python train.py --hidden_size=384 --vocab_size=32000 --norm_eps=1e-05 --qk_norm=false --init_std_qkv=0.015 --init_std_up=0.015 --init_std_down=0.00265 --lr_head=0.0053 --warmup_steps=531 --decay_fraction=0.618 --doc_mask=true --max_steps=4957
MLP neurons of a small language model. Each row is named by its layer, matrix (up: input weights) and neuron, and shows model dimensions 48-175. Each number is 128 + 32 x the weight over its row's rms, rounded and kept within 0 to 255. Numbers have three digits each.
After each neuron's rows, "fires in" lists the words (lower case) most often at its 100 highest values on Wikipedia text that the model never trained on.

L13.up1332:090131146134129084077070038146110138151170138159154130087068183132195074171127060113047130121134186138090139126127117125107101186148154144130144131099117115135106153149112090119114111137080066157122160155109124150213132158169115084157164060141087134157104054136119131109127120123111117109083140154199157157081125116151105145094119160087181159157089158119142128076155092144142152149140
fires in: "an"

L9.up461:145124103113130185126119128154029167133151158107157107106111113147187104104142148117120148099082107079164092124173189192067136120116167144178130152123106101162098087140113089112155125155148058123105074128151134143145135140130123086058122131116166120165117129139151194167140110129164130109181115126146130172106127080119151181126121174118130179135051182144148114088116111150170102149093
fires in: "in", "to", "of", "were", "on", "tal"

L2.up649:182134101146152132118107069160160105118095091135140095181124143121107154104049151116128141120173078132108129088129139085124099131150149086160113086115118151128072158119123150085100140166140137146126120102126134155173192177191136123176112099114117109138104179204104199081156150099170115098092178139192090118135036103136141109106111120162168157109114102150098001143178114107116135125123
fires in: "on"

L9.up505:137095135093196088091147142146126118119166079117189136085117179067147132145091135104088163095140118143091127142121129150161164182131156127133169127118066095109076191186045113095134147116116117180083127113160150156107095158184149035106158132171133100164164124168170121113077143143105149096109177119125125131149075141123124162155115187169097167155047198127153086138117059140160120150112
fires in: "for", "under", "to", "at", "with", "size"

L2.up1270:129113163095146105079096088105156165174151200139133142078177071104085106112126136127138112151162055118126066094162104201094191111117185163134123155153154169119105097115146144127134101186070103099131132102167162136103101150117120114122129126090124112166081121154157108106072117106184109111099102126136183106129125121147135103149145165104161115134097135099090107140155118238128138151184
fires in: "of", "by", "for"

L2.up1410:169119107106133117097161161116096137120117168066115156117061149111110152175089120132104179192179157130138114135138144134119125142111132107128138123154157130135124214166113154100124135155108131083069095097220192154117105174133132051109132108101148045146116159179179152138157147111077153088153191114140190133134075158142123176108168121148140120146125124136122054165163100102110144087176
fires in: "of", "season", "to", "following", "by", "since"

L2.up229:185174108143156103092116092183167102152139147105094157086098080078169167118076057140131175154131107101105094134167159127112117182167113124116100119126081146136158155150121142127083130115131058156139146150145156120142171162155113138136112114178114152134144102191059092134091141089094130096166141118146126184104128114173104118084090141121178066182114092116119134113177146113105141078149
fires in: "it", "design"

L2.up1186:174090151119117141109114098136103143083094151140147194068136185079112151116128087126073113166128134096157129066099153069119109171142092118151097111072119121159132195141089150095104137143088127116123085119167135124159168145102168145125152049119115110153108110171134179117132134073108136151118178121123135122152089161163099134179178160139161141163106096125169076107127089122124165117198
fires in: "late", "november", "of", "early", "supreme"

L9.up190:190147135133141114130161086136086176155134110173141126133129134127130195121079154091117098100117103106055168124154201142122116156143143155098115137131087153117062084149125049129091116120115106191147126123170135144047145162191100136054153123106150063138101103146128112162125164108109156170139158133078107147149138075145121088163134147145148081121135098148099104138140124162148082174140
fires in: "of", "when", "on", "by", "to", "before"

L13.up539:156101135130125157106095069126123205126131138074110128132081184145156147150124136126191126129124099045114093119134152114102172132175138181124148167100112052140140119161137094116148183166128162106072185136085102105162157129164127141173105133117175174100107107124120131085120169135158106163088174123130158094108148131126119166090072157129118136124136152160167114115119115149104130135156
fires in: "an"

L9.up1388:147090100157148112084124116116150147161100065177123127088147028091109143078078108132141130110149116155118127131168134065161143126087196077155150103098054146153136165112131129102094126181133161175104132128138103090186170135151100114089109102186109125137093134158140111131125148051175111120138186202138123130117135071133129148164128146120137140173076123099159090163153101102170104122152
fires in: "on", "said", "called", "for", "of", "took"

L2.up847:187110180130163133093134092135118147129162164168048138109100099127136136124145133161058150089103117173096093151163133158143156167154169111143134140105098146126126107141108129130107122106147168147179158083163115158143166147136073132104106122077113131097083100102110099117100142136139194110146143178099162158110069150111148133091099120109134148163076141147120083126172128084156143102126
fires in: "as", "what", "how", "due", "to"

L2.up1239:116100125129101162134103143199138140166107192121136126132114155109147117071160136086077096138146071135149118123074168120115099105143120100152086159058113130133106116138107044078107172198120137126138079143105162172052124177197112185114136117109145103101101148172179135112109114124099109135154162142087167110126113095152211102160180213152170068088119152138097070152101135179129168152104
fires in: "and", "in", "that", "to", "at", "when"

L2.up529:079111170107150156164139142173123171168122095123197151145116152144121147083156101104106125108164067134102133140097114118083105066139157120128154094088137074161142056157141102092138158154156156123157118058109166090129113145115170090192117135130181062153125149129142096156176119140174098071102118145135132102129130119167162139148123125112139171137155121122105101078136094083184136174092
fires in: "at", "of", "n", "to", "along", "across"

L2.up54:116125112160149119113148106160146130150148051110071131103121111094101190110169163144123116121143132124130096094089122114098125091134160101106104164091116105117084135183155130131124169109107154111103133116116098164138137166173130162146110049128133096168119147153144132101115175115048118076087189146157098117136107160127147109124126134147168148125159095134096088111171127087158119074115
fires in: "there", "it", "had"

L2.up298:132146110113109143153148107098174154113108058110130197134146100146165135175089087108080175128109186145101092133067153177107113123245112183181149142066160088133116092145151170145138100097124132163154113160120150155115132096093125163099183118118149125083207114121102118185110167102051163137110147144175102126093133081106166154169121118126121107100082147186186105178103106136108087049125
fires in: "of", "as", "head", "chief"

L2.up462:132151145096165116077125104135060159152126161114139085125078136161166162143120135092114165085091129092094175134144116092147159175128121124149156175104113101154099112167128122109158149107116100147092091081110138090140165096121144086127151122142121147149118134130097188145133158136130175132118172102137080070118101104145163116096105115141159099113118136145175115130106102046132142083117
fires in: "as", "called"

L2.up136:088118122144104137085083093093117087106159116145142113111049143170109119164135118138092140096138121135097145110070092157181160139211124109171144126114091127063162142148121144154179109109145122102136100083119098147134162114154117117085209113153149156121122094120121126169041158142113139135118140133181139103139148116176181130092136096147119127100118213122134110137214142115136102055093
fires in: "one", "sledge"

L2.up300:187119153139142176107076130149106154134130110101144109150155136163165163161180086084072060154142104134187060128134106126059136119131125081124140199123098110171089110103137093105110130130122169103193108120099128126088158130135099131043145094152132080155124169171055112124148115112111235166153175135137107176123161182099129112186100082111152091123121122128196138137117096147108130073083
fires in: "in"

L10.up1238:122111142109170107148105174130094193126076135139075109124113157130092105147106118043209134157124121152109162194134101140179150159112122157148117111102095107052173092106136127115073113092111133107076105127150168111101122179162184093135169083168143163188151172116166124187135113010199146098152149116067124158074117124131061096056085142143138117187132191114111152118155092173157156091168
fires in: "it", "there", "to", "the", "they", "he"

L13.up218:085107149159203116110091147157099161112185103114080139079118128139127134153145075126118102166123100067148122168106142173122118181135112180184108138098074112129145161134119146062127092145188058158142192149193122179116133157100139107105144134128086134109200094133108153199103133125130146032167051140090181140107116127169168036137076139143153110165164123083117122134124115135157144137124
fires in: "was", "key", "to", "been", "is"

L2.up1021:100160139179144121123101147102155126082106175102159148108155118133169150121084158109118134116154160156176091148135114186061099092086185150142119131073150135127092153103112104113069122127159131142103108137078107111128189114078149086117115129113158147110142192143113122141160061133105162047102095198117172106072083124138175112125220166119141108124167102129085121139124116196122098096186
fires in: "of", "from", "her", "my", "www"

L2.up1403:141120116162138160141125157153190168082130136104135113175060183121179159163121142104147112153134088122146071147133148159089112127126137132134124121088114122158135110142188134121053151164160183092102162130097151166136163152113130148132141111125161119129161156175098149098147123090118116099081149155147115087100061160116104158124096136232129096141133066111134060107166139078126130056150
fires in: "early", "in", "and", "of", "later", "until"

L2.up1366:182121143154139161132121121128098117153110162146109121158157139139191191192108109077119076064118082115115155115108148120124179126126140114145133192134125100139122099110112088109129233180143166136090191110123102098152162129161080123079130114098165144143163181134134194108171098085116141130069120155133106133110067132101139088162141197149157109137096126114119096096121114159136125123141
fires in: "born", "in", "late", "old", "19"

L2.up115:137139148181123084105073122141134143134118154148197065087131151133144104216115178124105155115068099048130122104163091136097105130146184142113168114134150143146100139096150107090138173187101143104092171121143139137071077124162156132126141122107171121181182163155123119111132126128170079186080120171208172115122089158137112182115095197170148146154098113118070132108148135110073089145059
fires in: "of", "for"

L10.up1502:096116127129192085199136154130068085074137103114128151100125110152168098179087124101123184154073149113113142214078095079161135155106143132127154123098099061071152138142066121138098128112119107109113074178138145166110174137113126116142188107205130146109097137125134093091094126121137142125131150164075158147092144130120110155092097140109103121123123159142131127140076112115150173122053
fires in: "and", "they", "he", "which", "it", "who"

L2.up373:166108108103110127105146137097144128167102174131109133132142146053169172111053155149131159092160085160122154099121123160123154101178105109142118142143127133139102150141120134086125112141126075120126146110138105117116180133142172077114149131122115089086119194179148119091118099066171121103074135180086157113152111210177160130186192128064133168176083135186139093112172089092143154114173
fires in: "with", "to", "against", "alongside"

L2.up983:152151171102108122043081126139116116114074155149097130081188182173137201116078149119064199114160060126099108158112121095133119111207134119106059108130100168145098157152095122098123101183099093174129125131182147087134152183156137114167122108100133138129128089168108079140132096089119083107127213121145126144144080148167148080135093160135136163141122104174105118098088114124127154148167
fires in: "2021", "2022", "2023", "during", "2020", "2024"

L2.up287:127092116165142105125146161111161144084083088111116093135129119174146152156129164160095178125152118087078120137108137163078134116142128160140190120171124131143029077173119057079130190147102118177084178113064137065155115164096111101162133140102139132097130104151071144161151153155169167072056112140188187129128016166131143141080098142168107126105143166111152113097115127149103212106136
fires in: "an", "a"

L2.up197:112153182120132149153074130180145092064162146090140117126165141107152166119129120108073179107134113188150080135102129160119140128116137098131083124150120106137094123156136043101069086203116126180122121157124149189100146166130111104122112142130117140103143192182179072149117113069156185106140170141106182133131113133121148185125126129106137161192062166141120081126102095164098146146085
fires in: "by", "of", "2025", "from", "between", "through"

L2.up25:113116122148144087088143161152132210120100141118160085110092103115139115109123163104108118094089169116131156167103157153138109132133096108162138168136160110133132096117130094118080173175087079089174114139091165090101107120090151142145111133079181133180103094161148127114103067139121131129145161091135122079131064136133122066145157182115160151139057141145147120104061099159135092133137
fires in: "of", "andhra", "cerophytum"

L2.up539:149146137081161124128089103107078134094149157072121149107064112072167157093119080082085146130161083176130132148086155133041159122089143131087109143109112104135156090084102102160088089115131149126132076173143118102154101125117123139085142117142145072145150196110166120135125096084153178164158198133129111128116153115134164199158195076115126082097120135120194102163113088148162123100164
fires in: "de", "by", "from", "juan", "carlos"

L2.up72:130127147067106136124090113161179169098126155127098156135127110090137179122147147104100170147188086106164114150149060121094172116140137077088117170140096053119058148181105091152120117127147089194143144143137161084067151160099088111151156134094211158112154113118105134152086097073100177156100106133173123158091123091114158148114214210149148118095155134149122149130117091129110088117159
fires in: "chinese", "pakistani", "romanian", "malaysian", "australian", "singapore"

L2.up1339:177108139129167093105136141117109150134162213118150085119122151112166156185103138151138159084143069136147164176170117153107120120115180151131168162140051109175087089146158056097081154134151128150098166116121086101149122140129093096088128126142127119154097195186109116117160147054121123106133131157143151129118016164119124121117148132139157168160100122133102095165153083179144121103113
fires in: "had", "with", "since", "following"

L2.up209:076099118109193123121069158132158165111093151085169122119091113107144117152164145100148130128190115137143189160147142134064109091117157093111148143077107139117092161135171085115111189116106170125108080106151136094126178133150142135084138123175178088155102116133171159141161151166089115095122106189184075102122063199134156137099148115126147140142131121110171094076161098113195131114149
fires in: "of", "where", "for", "still", "to", "oglu"

L2.up1149:142065124143178136154135112122166119128070140087142115148084134114162140108046094135123139107170044131092097105162122152126107085194146154080163117068112151136147130181141128110090145122153159116109131093115097113103160138158133111150154138147136117133088114165114192140107163145140168104127136161199128131110080087122120069118104115128173137111147144136136096147129129077136182145103
fires in: "to", "and", "is", "a"

L2.up1160:112101147085180160111115110143141064104132083153167131104110142139141103117056106145053103142160136097072111127068156170131116143128148086189127144118117131115109078130169140121078162144100143142156137154073113196136085128102183127122132123193129064133117163125221125186110071132134157072124094144161124102140093138209198151191132106117195127137051161151143096100138119113132137140128
fires in: "to", "of", "n"

L9.up1270:162195108141118140092119146131083144087114167095106082104111154138120158113076159068119200124144121133105135206091089087135203121128158101168111157119147097092101152201120135110075173124131097107119128141088114099149128154111149102122111102103160158154199201201213255142081092088120147100107170111092137121145072095130124132170103130115149163111131155173132133129113086155079134088106
fires in: "of", "with", "both", "its"

L2.up61:143108141065153162130146093104123139144093147130115140097126130181099088128037098126065159172120109104075146074075079064128147152140106154128109131142168118133099089152113129102169120130151116125130097109114111139174177117126185097154179128117100115127081095174149163131107104137163142073118163154162126119168129096123198100124131066156126174135144104193188086140142115124101148121153
fires in: "if", "between", "all", "both", "when"

L2.up1435:137114126087146124093122123180152104140140150151098121109127134082118102092100177119112208073082061144097208100098200087162168071110157061152140152166155135096181044154111133081173122109139107129167105169162154151142117141175148082111130070173117100104095134181159121099166099057113175101180173137071111122138124112161171100150128119105156187193114124215127070123172105098154098141111
fires in: "between", "both"

L2.up144:132127134075139168117077120188175151120145134089078088155088136149113127123047127110084203145117064122093076129101108101116174152177171110139134121119126100079095105173142145107149119089169146150143147129095108176152118161188078119143163134170117100080161108165138117124085164158103151097133122177190109160141151105152174139111108092158141177143091179183146049120173133106152146106073
fires in: "as", "along"

L2.up418:156151072103155164078175133158133152145120123117113174098162079141104167161042094115140150162137089075107178111146089108125132136101142091107124123167180138083142175158135155133129129089164121117082147118193090110125236146141152126087172142086156080118167156157093144119147133063131120095101145146154150164084066171168159128109111121096147156149108170157103102165165098077154156122172
fires in: "both", "to", "all", "african", "of", "other"

L2.up1040:075155082120140137151119124109039135141141125165187172135078123105165150122146140163100123111158130154155127167125123164106139117137143134142109127069144087118125072109104070149054109095122152115176126131087118090160128136073121116074130109093146113134098120107174160115154141048167105180126160219087135137093109101138161161115173121134145140080139101171187116154117050151179125092141
fires in: "from", "since", "obćina", "of"

L2.up155:173130151097156106120106165178107135114052148073109092103169110151138168174097135066102174127153070128096084145174073132130169117119162063084068142190152156079139176122173069083047140213116109168088153080140141137118181182149104124136138144114117115180122120216126096174129103099141132119171151137139142138111049145091102146089091103133168184167105128179109097139158137157154137145119
fires in: "2022", "2023", "2021", "2025", "2007", "2020"

L2.up1217:176112125086145159102113139131162144186081091079122144067070115126143177139120091141115185156157082130084088134139101169103158121139161187142209099113068131094066127116137127068084114148115138150097164098164110141106137175071143122081150134141120103118142226171175140159089134126172159089100149167098197183146081177119108142098084112109133117136142143141145146080113073139116209158145
fires in: "new", "former", "for", "to", "having", "potential"

L2.up59:117166119130206134119153085122179163169091112082109108114114087088140129149049165093115137122087145142064080179147080143112128141156112107123131152112117131160078175123125154121169137129095074117082089120095128120157214118103094095111136158111138108124129110152069139167134101122155154143112129122157107117104133125137162145160119143125187112075167194132150091153177111122092099077126
fires in: "called", "as", "of", "or", "calls", "to"

L2.up137:129158134071144097082166135159111149172117164165194126101074076028121156111162127085138149140137147180092128116135081175120110206111140143117155079128103129176130079099145121099080108145083111123157071134088173119073105134139095102066193137140138092172104200138143150140149118127117131166121118142087103134106130088152105173162123100100165120082133145141095095150165103138177123154105
fires in: "to", "with", "from", "before", "by", "tells"

L2.up81:128112143086131104141123137130147147145090208107123140090128077114136161170143168151136187157183103153066141159184080122112132110120164119095175127104141146137175188132112142134095129096123164146131054070155136107108170111121079091094175147148132135140140155140102107171136125119136093132141091152204164124109104168151152154072129064119116168068168146127120125144142128106220160129090
fires in: "to", "make", "making", "give", "made", "tower"

L2.up627:166098135142144063124080138162165102098098139116061158150118102146115111140159111087038227111199122115065087113077118159099120176171136138084135125136101106049174162142077164126143103104135143142117152149093203135171103146194141139143172091151143115102198109144113076171128150128199105058178122116121167205103146096179135118086094139200118063135123145147159112111133111108116115128116
fires in: "career", "one", "went", "played", "starting", "play"

L9.up1422:110116129085105164143124130094136196100107145146151155133141152143107105106154158115138134173125084158166166118139117153124159164043218145188080096109122073121121096134104102134087080070154136137168086121137136125083187164094105199152169109145096119159099112149183115131156093044127136061049130161136150159116129118094135161091172161102149159115127146153101155090091052173094061084145
fires in: "these", "there", "the", "following", "those", "his"

L9.up36:103119117195152139121132167102144167180121118201153174159103088103065157137135092101138060096142152105128196075078131086170174114156094142126119138135154121132149122154138060124158158203076151113101136075100143135082116147119086081143133122101191106128091127156112149112113111075153155131140157075104170119140144152129152124131159132148123162052143132182099099124116083156158113134112
fires in: "part", "states", "south", "east", "north", "west"

L2.up620:112128176098122161082152084176103112174110142133121101112138112107155101093108121119072128099159078113078055177154131133174144167136117102158143176146051132164105081121149109076163141130136122122178101155088125174190086148183174114098127126167143112115143194144124150153162153117096140139120167155101131131156124137127203161144143114139151124048132166153154112146102116084093156152083
fires in: "to", "for", "tower", "in", "at"

L2.up1358:152129105120177206167063094162114156192094126124134124167111107117122129136054117113130105113130085127098110115089145131084104157155119046146119135093164095056062124198135125147142129131140141159150132118092124167166174141179103108122110117121126065105128122173159130155159178101096122094086132213144134132073121134128187164133121152142166081127067199154134077115189099098135053094164
fires in: "to", "upper", "into", "outside", "rather", "each"

L2.up632:158112152066181143070109129192097148122083072120131121077115114068102069098127062094101182190171095104117091105107116172146172128101149081134131133161159134127113095115180056071132138210102115108173098136162114141160138169105205107148111065164150075134104119196159166120151113113161186108163179125123113115141067146094120130123120120154142169156127120159167070097117145137126139164166
fires in: "in", "of", "for", "by", "between"

L13.up1268:121083176083108139114131083136061130143122126119103152102120129115076098140135099159112138084152062111161188067107073093167159113149128119164147158127176137111154080151121129117172134112059173142165143144122103117130211152117120204103147113101125081130105102166198157097131166146129163129143173223157109118134077109137137086156079145110133158042133112165141190131129090106216090142115
fires in: "united", "children", "men", "both", "women", "people"

L2.up1192:139168122099147095075050092103094086141097121165126157132125112165100131105095114082108121116124129130105165105144112143123126182116173147152094096155094092073105110129104089108070151107153109187061140138138111113197190144155158145105163124156117164148145126138141089136139150087120135104128125159082159136122095121157088161101104122132173075178083129063154112164095093120108092107153
fires in: "as", "when", "of", "is"

L9.up824:127143165094177125098072175122137145190130134124202137139140130186134104136072134106086087086146123117115108180122168132098108156185153159173147112108103106150102131143130121065083148138133106155176154129175141124107135109218167132096115104165162134170102097203170102139169150126101155124152185197101166157145076104149162119181147138173141079101119190180161121137098082129144059173157
fires in: "with", "as", "for", "when", "in"

L10.up362:121129116136130163108093095217101150135122155118132096076129119147133095125153138100082138102182116090091120093081147153123183098123127154095115147119148126105084125142083142107157127178115174106125118130167123141167109072139133159061137078148168059151064155166176163183099067117158192058132152163134139154114081114133124157123130106125129214132121111167227158116123096118081116165118
fires in: "s", "women", "people", "men", "peoples", "male"

L2.up146:214148125120188154070139084084071105160140131118111115120078098181136111114104107080121072051126067114138135098085134130046139140127163148141146141122134114085101097109112124126093109161131163126157129148127182118185152100118153061085120135108133113167104192136151152138153129094179175105124102185140065147112124105193215126187121145158114086116111120129146102192140111157114104079164
fires in: "of"

L2.up477:162065112137170157108126138113119129126130145121144129122073114152122129160118105120105102111109127140151150122131118135061102128135129142112217116105141103116130109123148210109092128098140181107101133142094192088157137149119112103086160125115164082136079139139102143119168158131128170092091118195137144128134086206191146174129119121163121105137113123112156084124150099093163143060193
fires in: "of", "to", "into", "from", "rival"

L2.up100:114094151066189101039126127133096090159107073123177166073147086146082159098125084122102145146067120080137145054141139141163164138072115091152095098152168107161095088116151141122125150120068112088145126151132146144144125160094184127141141093149119092173117117151142128114174120112083111112114212116054145118131081139159105106120160186100191128205066107122149128111147099142119139141193
fires in: "about", "of", "much", "just", "concerns"

L9.up28:171147153106122118134111101178144162133111159051070102159080174146102136104086051105137172166139108162125122151157127073132167130172103135137118146163138110074106113214121173048125133188131059104101076115108142140179133082148120086100128136099097113136108146196119174155145124074112107169101141114072121091138094159119089087094169140141161106155099092127163112126107085099127147137094
fires in: "the"

L10.up1404:150096142148175099109089110129100128122143103085137130125126158163200061150111150145127182077140138154135113167125091155134098089107151130188145133100107137102144092166121119098145136154075144153092114108076143110146245109121142156137128075164099143123119119131133130087126160139114150113059150114167135202116115075122168120097087141160119173133125155107162129085169125088171111142188
fires in: "an"

L2.up233:135125160123161122170124129115155178129096144188102104134073103104173150123078163113098134141168124189133134148096148169128131163132151149142119185130116123112086089148122108095027143209111134126128137183052118107146074122107092125097144105115138094159130148161171169113123083082091188130101139165107125136143097118101162164132184115128145152095038115161154105145089086176148113132168
fires in: "by", "from", "john", "william", "stephen"

L2.up822:180113140130158088137100122155163161110102199082077116073156123110108121096108141040097190138225104136057111162123099177091132100143160180112137139087124142107113148136154150122150102145131155160069181150087156110165141159150116128115152127099141152152096121149113079138142147140104131066129120141198118134153150140129165127113136163153098130073159142152171149078157087150067112163184
fires in: "the", "s", "played", "at", "represented"

L2.up1482:161167136107200135095103101095138130136148151154146131138170149135184161135117201141121120104170148168128179084118082135082129121128183092126124129052124135133081131071148135111095110094092144134146131124156099086162197141089110087107160125128116128129184158159124126088165134093139142082137117179159106091111099192115172112077116111121146169153096098154163127112155086085161136089131
fires in: "including", "with", "followed", "like", "following", "married"

L10.up393:146163173085187094158092134108168150120113086138074102162118126121032150141084137088147115138166107161083121113183141137089141092117126090129144098149165117149117152173173122063100119118125116195085100138159122111100179127123143065100138107141124142149086122177167137146156147100147114153120165200134176089145114086107099074069085135142212128161056073121211059135104083121168086116117
fires in: "the"

L9.up665:070152118163164133054124107208086144183153067087087097141131165135105104120168054097096117107099104150035142146154123087138116117207113089083090142124129085092115116205159124105147161118102113113160143074131194100133111142111145123138131146089156112196086139159101161194102113149116155145149148130127112148127116081127160149152144191121116128074140178126166149122123123122157097159184
fires in: "a"

L2.up1065:126086130126119155170109139190217158101134056117161130087121155079201166114124107065105092150114179146113097141037162161110112077098142042090150134090136121141126108134174130139075121126078158114154131120111144170032150144081142171091134117182149066129187162162167127160104122107122190123142132122108151152130073163142132118183122202162142126128059116149165093107161115135110146124109
fires in: "new", "of", "different", "major"

L13.up581:169112161118154133112111104157084162142126121164085117111104160135067099156150112082158157094161117162103138113123131175114174146129185129082163098174135112076107143189115150063110195144166142130095136121147158159104141150144164133124112090166090150164104157176146210148156121135079115114141123095065129113122098091077172043102106144208152114141113161176184139131116102147133137144133
fires in: "the", "a"

L2.up223:144167126088148153103126140191142110165092122146176158125118148116133129128131065094093127110159160098136119083088131120155149145119093118111115133135173119098175153085093153113083148205117119120137159121057211137162127115198195102128122115132167115125128139149133155134168068111212112100125175167110092177058132162201141151122152183156108169116085094194106135066132148081161139135119
fires in: "west", "south", "east", "wtt", "north"

L2.up424:111184073079120160081164130181127110092144145109075103131110140123170230155124131111117163129176092148133063122118122139097141141176152116101142146187071085159141038123118085104108108127130113143132152117158133096113150148112106090086199155176143078155136183142096109140158103066127157120159185126136096141115122166103108130179144080115131104168158127132146151121125071143127157134129
fires in: "of", "side", "against", "to", "defeat"

L2.up1494:089111156088163076149123157141122183194073163088118136133144113129114161153153135111156154159097103121097189155182102092077146145088133167109137146123114075164158099135160120096143125115187129100162056143162115088133119149132107140134179135129172047154161150123112122181173117143101143102122166156085182103119128141091134091088171091133146102091155116150161101101104032117187104115116
fires in: "to", "at", "and"

L2.up66:138177149127136100107110117137106085167155144089129125104073161149227088173127043120066179144107092093140145086151099104103106188126175202105133147149100144135199137108128105114093094143102088134148138107158133133116110189177144123067173110130118132117118150172070145101125098061185163091181152109178209169132128170160099127148102085137132149134101130149123108163180114093155190117079
fires in: "season", "following", "to", "starting", "in"

L2.up618:150073126124128146113089146124131180159056138129089106141067195107165183145130115104076205142142103152075104139149130088087119113189126103111211166089081097152131094147138147113079114174166133113190095108114155062119104141126078111109163163122163057162130104142172134086123114162149101116164161128159113136160147191085151177123123086123113115123126146179162133070070083063143135132116
fires in: "to", "against", "at", "for", "with", "over"

L9.up331:166178109108136151115116112093080166176110118193149082071081100150112109142093094109167113139086058157082125107091109104148175151164108095155127090096101139133119128100086156107101184130113107122136159136141154163119123138120114132087163086133141131120089093185192122132151153091200177112071187114157165124123087105156110173163099094166141101058152151172149123166101125127110101070113
fires in: "one", "part", "some", "most", "out", "because"

L2.up450:111150161141163113108150118174092132114140155133083119109137182133128150120173132148104118138138104166145114100119148101026103126156207161168108160120147116134103114161144090088116127166089154117135131125117206128125121175150140121144105116092143068139083091181114122120134120063127122156154135192163090173146065169171141147154135175111149125104091153146160067091148123111109154132069
fires in: "of", "during", "25"

L2.up928:196116114083116155138077117112116182100078136085123130094074153088193209128087064088102138190146147163048102179130147184095123188162123109118137142087166140142081119159131154117142084134142132130088128146117140121130146141087102080059122123084127087121145153191142108184126159133146175108155168144114184137076119137074091176187080186106110126142092132092163093133082111124042091094170
fires in: "new", "former", "of", "to", "as", "current"

L2.up954:084115176103167116145141161132108190124096094130143155107122060141121100178179078080121210129098093097086147130141061078137134126146190082114151133079203090072104122106187148142126126141125129110103071169116132137167113153098152129135158123073155099143158116144147157146130141132134116120105167110149169070097057124117179132129131132178146136098098097135060126153121101147124089148091
fires in: "of", "most", "many", "million", "among", "were"

L2.up1514:126128144161130110153073132124127145138083081144119107061147134108091105139147123138139131104113111143052177148097119126096196134148195086162121115081170151076106147154068129088122147124119164104168059181172108159179132163122142134092158072098127088103121123139174066146130113142104102077098171149061163104115067165135169107098147119177125108102152104139086082078098137121112091080125
fires in: "of", "had", "there", "were", "for", "from"